config.yaml
n_layer: 13
d_model: 448
n_head: 7
n_kv_head: 1
head_dim: 64
d_mlp: 1344
vocab_size: 8468
activation: "swiglu"
norm: "rmsnorm"
norm_place: "pre"
norm_eps: 1e-06
positions: "rope"
rope_base: 10000.0
rope_fraction: 1.0
qk_norm: true
attn_scale: 0.125
bias: "none"
tie_embeddings: false
parallel_block: false
init: "orth"
init_std_qkv: 0.0214
init_std_o: 0.00419
init_std_up: 0.0214
init_std_down: 0.00419
optimizer: "adam_variant"
lr: 0.00117
lr_mult_up: 0.888
beta1: 0.95
beta2: 0.95
lr_head: 0.00689
grad_clip: 0.5
warmup_steps: 276
schedule: "wsd"
decay_fraction: 1.0
decay_shape: "linear"
final_lr_fraction: 0.02
batch_tokens: 131072
seq_len: 2048
doc_mask: true
train_tokens: 443600000
steps: 3385
dataset: "wikipedia_en"
MLP neurons of a small language model. Each row is named by its layer, matrix (gate and up: input weights) and neuron, and shows model dimensions 298-447. Each number is 128 + 32 x the weight over its row's rms, rounded and kept within 0 to 255. Numbers have three digits each. A neuron's up and down rows have the sign that makes its largest values positive.
A block is one neuron, or neurons of one layer that tend to fire together. Before each block is what it responds to, as a language model described it from the Wikipedia text at the highest values.

Split word-initial letters. Single-letter tokens starting a word the tokenizer breaks apart, mostly p or d (p-airs, p-henomenological, d-oping), plus capitals inside acronyms (PAVN, SODRE, fMRI).
L4.gate489:100169148131142143142083122077237123136095123091117125157155159152112144109113150155100127074151070188101146136115159137098114108144121121150139119103147152134139125115158159116115141093198126110110053114141085131122127105139157141138131132178044108113087136121134165149154155159122080090099143099095135143115114106165105179107224099086093144067112143135097157170125116119149168110154136143135116099178066193185138203145088115114171180115139098096116
L4.up489:207117093133162087148152150094077115105164136154178138080078132112092122120093191085189127095155080108126146160129133127148119148096156141130159158130130146140130144155123150154084140155077096161102092081139110171121134131127125088118133117100166095183190072146142125090148062108112124107192125198133176103109201084135080107191150138152146048166125123150115102112131169127175125099151108152125128098098147118138129113151145150160117076097112142142141
L4.gate517:136142140149094172175156158223183053128191189178147209177125066091131084124145112178141129102121160092060108142117086074105120167133157156072117117179167094094109152069169135091144094117155169088095129095129194119180132109125181158195162136152095098122119082098149158135127185155106115139130124115129125150100151113135094212183141156116127107137144116165060085100100194116153186155131162115133092100148116137188134127146044092120125163083131149191091
L4.up517:162174091137160146145144127090146121163099117154161114069152038123141157204119115169188129085123105132129146156128195110108102139081107137100135153142092146098124172112135144102094172133141154142112067156091168072161153093120088109185151139072076132132097099150184120086103171120115115166130089107066134217122092094117147116116138183145148098129101095185122123129145125092133066160137127186081097135068047116154111163126100116112130110117138090102168
L4.gate828:101079099077113097104108122154113110202090145099095107100142146143150136130116150151131165100131104155151081166113131166165121160150124206074110113094161166120096121145129112051114159114151157197149069144138168129093115148143130110159114124136141139155146176077116106124153140072103101156127108178154190183171126123132057161098121109127127121098144146183136157135159120188122146102133122086111127112119107122134147090102097128182145183141164137205095
L4.up828:075093168140062174125118136158130094062088185077110092106078071170108176135142147163188159170107122110104096069154156078103159195118100105121097119091168133131038117151118094170143085112089147167126156130098109138178121151136118164163138119105187100104148170146085132097143122116142095072141123149187194090124168100117123153114116119123122099119182100123164071121149092151097080080102181068131060107162134205162117096072113064095132131146134129154142
L4.gate996:140154087153136127155122152147168149176145153125143172173196129087131154149151097087229131102087146128194132178111142192095171123081150121103124096070156103129124163199134159082170151175133117124108129123159122126136128137066094115104172148038138145143092108105178147181155122100078152176094080153098125139148090178175126118164206065096101101076100132066118136142161178152068150163179106150134098126029119136147121077144135106106092124156158130134145
L4.up996:081118151081136123107115122143157140115139157146179157088128128120119130092086140135102170037114082149188141105191127145108101084092136105156087129153160132106141129105090165121177147108131054137130104156178115055158119178139160183158132056129106102145135123139158168148058109141096126108089151107122191162109112136122085193079169129136075155168086141122126123104124136121114147156109071133117153149191092154114108154101150102134112130122141120154136

Year final digit. The last digit of a four-digit year split as 202+4 or 197+6, in dates, seasons and table rows, e.g. 2024, 1976, 1989.
L4.gate65:180163061101158129159148122125126100171087115138097120173081103119161172115091144113096104073157116151131134162120189150156063118068175152089089090116129128092137160110093189173103098107171084205073146175092131136177145126079083146137137185120101142154133172128107195142121135164166165108158146146123122143129145157113145092186136122145116105058147163162086055140140146074129091139117158110159122131134078142143125068144106128152153199169104098150086
L4.up65:130084080112104160131108137107153109145116151167118135155116134079164164121127161150095130128118162121169147151134145056143112141172146105065126195111131120098167116108192188154091133138128106164097103141128120216124146098136131100134141129134110125160118167084191123114146115174155062108192117130125094147122178147142110126124084054134135115098099058189139149079117110164108123058057090057135062104087119181203143172156102049173117121098113118163154
L4.gate190:153119142205177106101175115116119096132086139143127086151131141090146139112149129125173160121133151124159140102134120139129134165158117071119136156109097143102070118157073170114105146127067145149120138097094141152133142116128104143130167166153136159180084134156160167098106194197185092129194125186131101146127224155143131126108164140083162170077169117157145162148113152155145185095070136065124123092134154121143148171084114060125144155075128135170097
L4.up190:140131123108144103152120141120164124142129164145128113159122111167138109069102149131077148113081138114171164167088176123168087143148198114140178139083125109107099139108105139096074147077114147124170110063152105180159073090122098086101091167153135163218129155124099203211125121137157087113176116117069106146178115135101146070136098138081091125141144149118081156102125153120131198139083109150190132076093115142181162138091136140167163164121093143171104
L4.gate978:141148075157111142145185109125141084154208164089125106095112158127182082108169095109129122117144093151084137097114111165173106141144132200105196179080130101130077102171130113133106143190134141117140160130170103125183135145100144092033121140079102067128239084091138142121105178127143139146196175114131140161108125096119138098147154082149139132095206171214120075080085119092147149152141147095133163104111181126141125105159115072144108126112135072094130
L4.up978:138095156172178066142170128129104170128096110126158084117089113082106129106121156115084129103084202140131124096118171079152139094152161128113191177132131128100096092136174127157098132201127165138081151099099145179212125089103117068137163133076099075114149150132129161101159156121136145157144097149135120108110123137097099135104092140062187154155136091118108193093141150090111064156080132126175128109150121109122117128096126146120213125193162125139169
L4.gate1165:154133091073137142133138076084140141124134113121106151110105091130163125105107102137150083086097116178163128141127141179093114097105109130089131043127105139130113152148140133184044135138174145127093160094181106144124164127194104131102152131114118146167121154142115142099177166158075121143141101165134132173125094074150171145186198125149151118138115120120163157146134180188127159138166142215141170127127098169141165110070140148142072142098078095135141
L4.up1165:126120095121105084120128113157128143098114176089092193150100133115146098054105160110140117109121162151155099119149158178087151102143075136152135132133149058050075159137160166148158165135102124147091156137154108172100105105139131124133136131112099114044063120172133166127154142128161101074100192095140139143125141143098175145192126113120084131088162150108124117136121174123144096147160137169171129175106141068160077127086143107126152151131056142116158

Year digits, goal-minute marks. Final digit of four-digit years (201|6, 198|4) and the minute apostrophe after goal times in football scorer lines (67').
L3.gate847:186054140170129093137085120154110060119112141120180134140117150176116148157157161150153146164128118092120084122147197131145148120100121149162170140120137120147183204111113152120175108095141207057180132182136181071131154124160125128166115086198098116174171128201147155149154132159121145130150129118158170118120132157122098084129166189168128105142095150175114051119126117098090093213187138110129120130143159115119129188184022108154113191112140111132099
L3.up847:097064133107134160124120147194173122060125124172082140154086076079133158130108090153116121161149131104159118112126124094106180113122131169124104141150128093100139080138176106118086145109103115168101103133155133104175135154122181170133060126132118116112079180121144196109101144174113140082094189071120140151097081104141131133189129163067138091112108139129122093097148133104119116117101121124158172103134168151058152055143157132186087135125137174111118

Split p-words; year final digits. Lone word-initial p or P pieces (pioneer, poker, pool, p.m., Pontiac) and the last digit of a year split off after 194, 198, 200.
L2.gate135:139140084077098179139188092057095158133023126115102159079088152130112085188100133093118124108110099145133107164128164118082133130152155115102114108113137078114128117135146101141058086115125115090139076186111118159165165140141118127190167083200120165093067098179148203124160175148091170093122107155068142156194117162115088148109122130121076174104077137091114192144138133140119137079112123203208120158069150193117158197139134158124070080141174112187172
L2.up135:111135101096098100087102093151187127143105134097147184117132124152127166118196156188117171118124120110079095101177173076089120157060142155120106103140085115087125120152187065093140106120129163074081119061122146078121147099178116176094148102170174122129148176120123131145059140111133149094099091126187137101139127105095102164126119101125116135065118126122098165153138145155068154140090129125086098150175126164156131174133112145176118175176111143141104
L2.gate139:146171090153123136110128099171129128155108110071145102101119133109109128196214164048107098085198120078114068156162210129128111132133116128130123173139135118130169151096145085138080169165137090135196123132137114160130199109127154147099134165061099167105169106097160141139109162120166116182133117173146160191111158148204063100154149102095141148117097123094105134118145131137136121098111156121084116148121148157128158161149166131118137166177137133151126
L2.up139:100126105146157099099094160113149128116132094146093135152078124086145199154146174081154080145136163077107147139149118150154104079110101201185074125140115148104064167142117120169134116186119141120128154184156084113083176105147092162132143147096102091097200132079127070148114156093159126149144142158095139215084072103161121103117153136103082138129121105117054124150114118148114097097066138114115161107088130128108118169156095095133157146117101171119134
L2.gate159:095150138104188118097111189152093090139115108112136166045143098091099131132164184101185168194104141119129124106122078089110083148106104176134126084114141178179188096144191134108124187108109140138111117208159136118104118121151116113119119129102105192140151124152138107117126110076174202140115097126157118158103128172090119086144106171163117060173103174074148104136163143157142132213076099145100138088128110083148141166105119163140178155115149192146129
L2.up159:105141169152167079135062125150140131132092114080102095069103142112125164149135117088128139111111105114106092111176131138129102139104099127107130080042105118131204155125131126114149171127117136153154082144135119100120120132125119150156079100059141162127182127148132164085145193110131154155160133166096185166151133135120207166189099159083145135152157119154099115150122148085153067123100142132123142132101116127118103133109116094092117135102168101122206
L2.gate186:075126115120116097145182181169150146129189104129122136093162178077128103109117135096151154113120109130133125114149172123128124130111113163064138123112132063119112132163132120126127167112121138121129135123155116108143090049147099113152164159151111076042136149190048095146053159115138182103112175103165155103156109133121173168109112142162070124108136147150124094161189133118094107118125173093183197155137127136175121165154142124198108153125223124157117
L2.up186:156204178120166146112110149169114138144136127098109148092188140097165109168170153051145153082094126098145154081129133172109048146165121121187137147108069125128196124154127097157134145056119175105104089131176117182065147106192123100105142152183073124119104109162139147102164122126160124118118138078072154131095073175166151121111123142132156103170113127135172090208155106135103089153098155132123216132168184106118144085118170140150139111098184153104128
L2.gate262:135065166128160142131114146149129127120100106178097128131143190142123191134114130174142115149129115102105090091146082128153107074146151199116113136156152154172057146085114128123142097125174108141122095168106096095162194092121130099124126141083137135132085164136120164160112128147138190162119112073176091173133141175116114100227127184124133088168094149042093177132171070120079110183105103160151066086161167160116138125181056202117083125078129101167134
L2.up262:121072077107135197115090179196160111128061123141146157106127135130177141057179133147131123179131131042102128087060076141097164172162128195055137198125128081185122139170144116184113135158126074123134160156115067144101131145099073107117107129103068167151092137122156136140108163175113156122115095126184141148078146153140141123167151170086180071172144176105109145144116071125084114199124140147089133133157158147123083123201106116116088140123136094159123
L2.gate303:181087127080021154095130098121091126122166151088127120136106194138108146159123035103156081128124102155100158106156133126165092174146133108134094147107122162121178088144077111160140098106145136166121164141134144170091100172160112107178124156147132125160164102185134137154137094084117207179139150150128112068144055131119115101160117125113096077103098090096125165069118102198066152141199132104109196115134160123111140193117098114090169108151145150125128
L2.up303:082103153137138123131193072163167152091159096082114056158154148106106151175147154062145083113169096137149144148165121064133091183095151080109064091110143156104182092116067111160173099126089108153080170094103160179101163115097127043172127137101151102134088107165123120145106113113112149139133104158118115137167096194126105147144068096102106182151132095139123153153119147112113137103189189182099159141180169106173063144116106070108151113152115164122164
L2.gate418:100067098056112158111111081113158182140110152130146150126055141134107104092128068098128172078152149156108130129132094144087177125163140149111149136131149110083155129127152045072144087185069203100151181094103124118190130127115150130161104069111079117092116112175164160160152152109156130141133188113135115114143079167109094158119150172189088135087101122154078120109115207121150141152168119095146107128143121117059111154106086115170125110066130110109087
L2.up418:127091153106103154135164085133162109098118142152150119069162103125118139118153168146129100075108128102157146116171125095136116124098208175112117108172097116117210124141191071180142147185087129174051196113070135105092106092145119108142181135109170142096156102117142126120119076126107151173161098122156187037092158186125083111166179113137127185159053191143109065123119116118116118130108119129062126164116073108160144063087164079161141210107111072060118
L2.gate447:132140177078169128099125101105123157153144113113051140116149127157146160126167136128162126096133136126110059103197155098145140136105142118098112144153166045118101127096152134149156168105157109149176120148120214054141126158115118183104110105086121119172161123104096140191103114075139155163130102161184161144088091145080099169104174122111113216105128074094084107111129168083120086085043098138146109119162189089135109159151062094099089111059105190218138
L2.up447:156147129142136155144080143118133112144148145171128170148092140112149084086144060106134121056114129145119130086172095076114106124076086145128080102124112110088112172070132114108112105112095115149094170172118141109144098144171084140126145154063154146138189185086160202122121141133154102070058114128125113105110081096113108188153149109160167117049111115122074194167136121166137129115106084174104118103169148089166079174114110162077141132079125146162130
L2.gate494:093151088083142208104144115126163161140104163139129151149120139164166104146139087212115146087111112134145100120180148119148158090140097174127133111139147151117135113086160136144122155135180183100085197143180165063098090121187160174154127121126123083099107098124122166154140134126096130118129104124069108093193131072139105089147083119150132162118130158146089163141156139061094117165168168099155137087107161135149169102136096095154122176142128094131154
L2.up494:156115143086134158163097169042104160149078150158084157096128132123111100136109146125159137115161174093104143143140116134120131130078148087104135108134134098089154113179123156087153153137145119126172062141064108172149124176084115126124097101106139187152098150136140123125151165128149167132126107117124138155074120160122121110074153088119127109172122088093049130108127111102122135127173148162150142159160175189109115163131087151131159193134052120120083
L2.gate684:157170121147121116148130128121056075164100094109137163060132140074141075111113091100118195106114075143143121106167145154129143137178087133102122142084154152097130096148142133144136146151163060106134131081133118108134077097065130080135128108114054158133220109149100161144067133114097182129145181154150132131107151145165146132101191204159170176166124148099086099133127083142101100049101148162136125140138095166180147106105116158127120086113187132193126
L2.up684:057191132094155102135142114064098122184121149144151113138113095097179128137188156149127190133151123152152159141128043073124129130159113128145093091090115133107211160119154186193117206094159138142091129150123154073109107109140108052094164123085092146104107097099156191144154083068132082125140131141127091139153099121180105124123124120103061076109122122073054158180148137151129128175147153153045129179110128116140166133163138189116155108165158056122164
L2.gate700:148148147134111139124069125130140175173151148091107095084104120099127123093127054192089154159167188113133090147146150162199093127083071127092110079137126101148111096148120150087137134124136145157117080151103139083125146147179117188139137086124135133067188144081110114111092135188118105109102155092088124139124133126141104151138168074139098155073141169152084098081158135170198112157154150145127127149103081154152133154188143158160191146078135134127166
L2.up700:154122086141092085110145147140103126062105154169089152139107093142147087192095165046177085182118131118171101089163124136194174118147086108150120150148153068131090092152095124169162107128153056135105090125098130149146105100154128094122104083108067153208137150232150109110077130104140166120124121154168138189122170128150130075188145174146116194195157146091151084147065183096112113135128186148114136130132151172087094139147070144160138150169081155155126
L2.gate973:147169131157149029101114164142106037102073151156074081127101172127134119122154147069140159111217142101162069112118128140138164086101091112136138114104112085138139078114135173152181098154085167116137078069104199132120151122141125109096091137112139111113155152156167138090088097195146115112114145111074155071078146171139141148173155125088124069147181151133169159200141158076141132107134146149149159190114103144123101132145152093109096184153105167122116
L2.up973:154085134127081095099210184091101113123094166117117127155091212085150149141169185099126115154103094094170115088146132162182137127134143153129147124107158122102190070114157156134176174158136166139134215133131141168120150112148115148107120106098135100193141179092169115173144164144140105158143093160090125091137152119167096125147154148120108149159103139097062037124113138161112131151061172152111127192168118094048114133140146101116126175194181139166077
L2.gate996:115202159114133179095093111150065106162117089139141118129130163125122167149162172108174093141152165072180103128172145080122136031115094097181116149163063106193169110076147154148140158109096117125167094132118176160105100144172141056158108100082127145152099148126180122128175121075097099112104136139098105129174133138088071120110129108146123150075121156097051145122155156166139166108147147109130133134143109119141149175168125081144097069116131140177158
L2.up996:166167163102138140109056130123170157173105141143076077110128085126151111134171110072169118122221160079184112142163138066103147115077088083118172103112136108131143111088161162172162138119156171122150117141070176126134127085166091069159078140089085125116146149108113142105169163087158071152086163111089111115126102204077130191072143149103150139149131133160078091132133134138087116179128141102126105072119141107155114107112133099085119118135117130126165
L2.gate1073:129150078152127095123172178083179113101180133102116102126125124130150109172187093110098126089167114105101134108168161163115134132177155106151175122111153145094121167112093143087137112122100164109168169135084114140130162124155150091083101146093152107157136124079132136087179128123144120121120172085128114127129139094205181159143190093088161109162147149128087140181080114136093148192142127106135070110141198089094108106155120061180138149124174111152122
L2.up1073:086153078102115156093149159163122123156131097153127098159068107155132248130135097166115131142163151078154073090201133083110141115088132127086132136195105184113110079182092115148133155148063125172153194148136148097142209104165118184143155103152175140140132141120082130138099134166125129108162110087140108094126100115127144132216131110149100118085170149170124133115149181171162096126061136165103131138169148129146152069162164069193170111163096180108170
L2.gate1229:124174152163130144093137134210115163166092130169099174165112147109136176141168154138136146145147175054089138132147113193174136092095123112105105125170158061208098127138157144137153110100145099153090074131117158119174147176136095115134141156090117144143121156178080097111094144145150191089143123111210116134104129160171129131148089112160211109165115104121148132177221153153134123115084192107139088161193111149118196092169112155120093156129178136128132
L2.up1229:163106157133130164114130211089119116080106135068146145098117212153117142119088094145095158081086160096178158144111102095131139140105122143171083124110169089168150029102104084081153120146093213172110105182200134151144113095088139115113126109090104116120097142089123130095095096135124096124123181095189132108107149121117093185141106098059164186095110066104117109139165155138108169123144120077118131168105139138080110130134167098130146145156049148151055
L2.gate1328:149145138062100099193097079176151126119072131139146123104155117047161111082114079128129187084139141121109110122098111114098176122137128103121166143137137089160115164111140143118127110117093144101185148119108129147154135104087114161124141192151122084177101097111059103139111144158089090138136162129116117146149093105144121153198142196127186150157107115141209089102117154169103127151120113159094130179113140116046181148140063094157082124200148157143176
L2.up1328:147058111149095167173123104140038116162107106147127148084147109087125116123075140163114127130123149163092129069153152069135143217150148147180172095129146090155136166115124135123061116088104163134128136101080092095139117096088120133136092136108136114133087170037112148105184143101132134142132133091133110086116099135098118028088106132111160157172106121121144164129194142132141160095097108115079040135099092124116118125107139127096080148059176126083110

Year final digit. The last digit of a four-digit year, split after the first three digits, in dates, birth years and tables, e.g. 191|9, 200|0, 128|2.
L3.gate1313:126168091093160107120189196127184100171101122169058082172105049169151130083145094124082146121167092128129096121151105132136140132129146120170080097102093136112112137130081144182165159163073114094132103093173114142110140127151149117138105137107102105107197186168136123106104198150140169112139128127095131139092098121130077183128170148111139163132139165154102145087112159070110141144093101131161154150151087103051116094162140096075152152099183089097128
L3.up1313:126175067133155112157084147158144086147153147127070088085139142158103156119152139106115127112064146086155084109139146147092193133133106127124174203161113160185147096153091116091144157167070160111128091112097164124141131137103117130152170134110165133148147177208130165124148196156163072178123132139101171097155170090137116129086158081097138168093135153150067176083099180133164223103161136141072158148096096107093140113155089143121079120123127102104143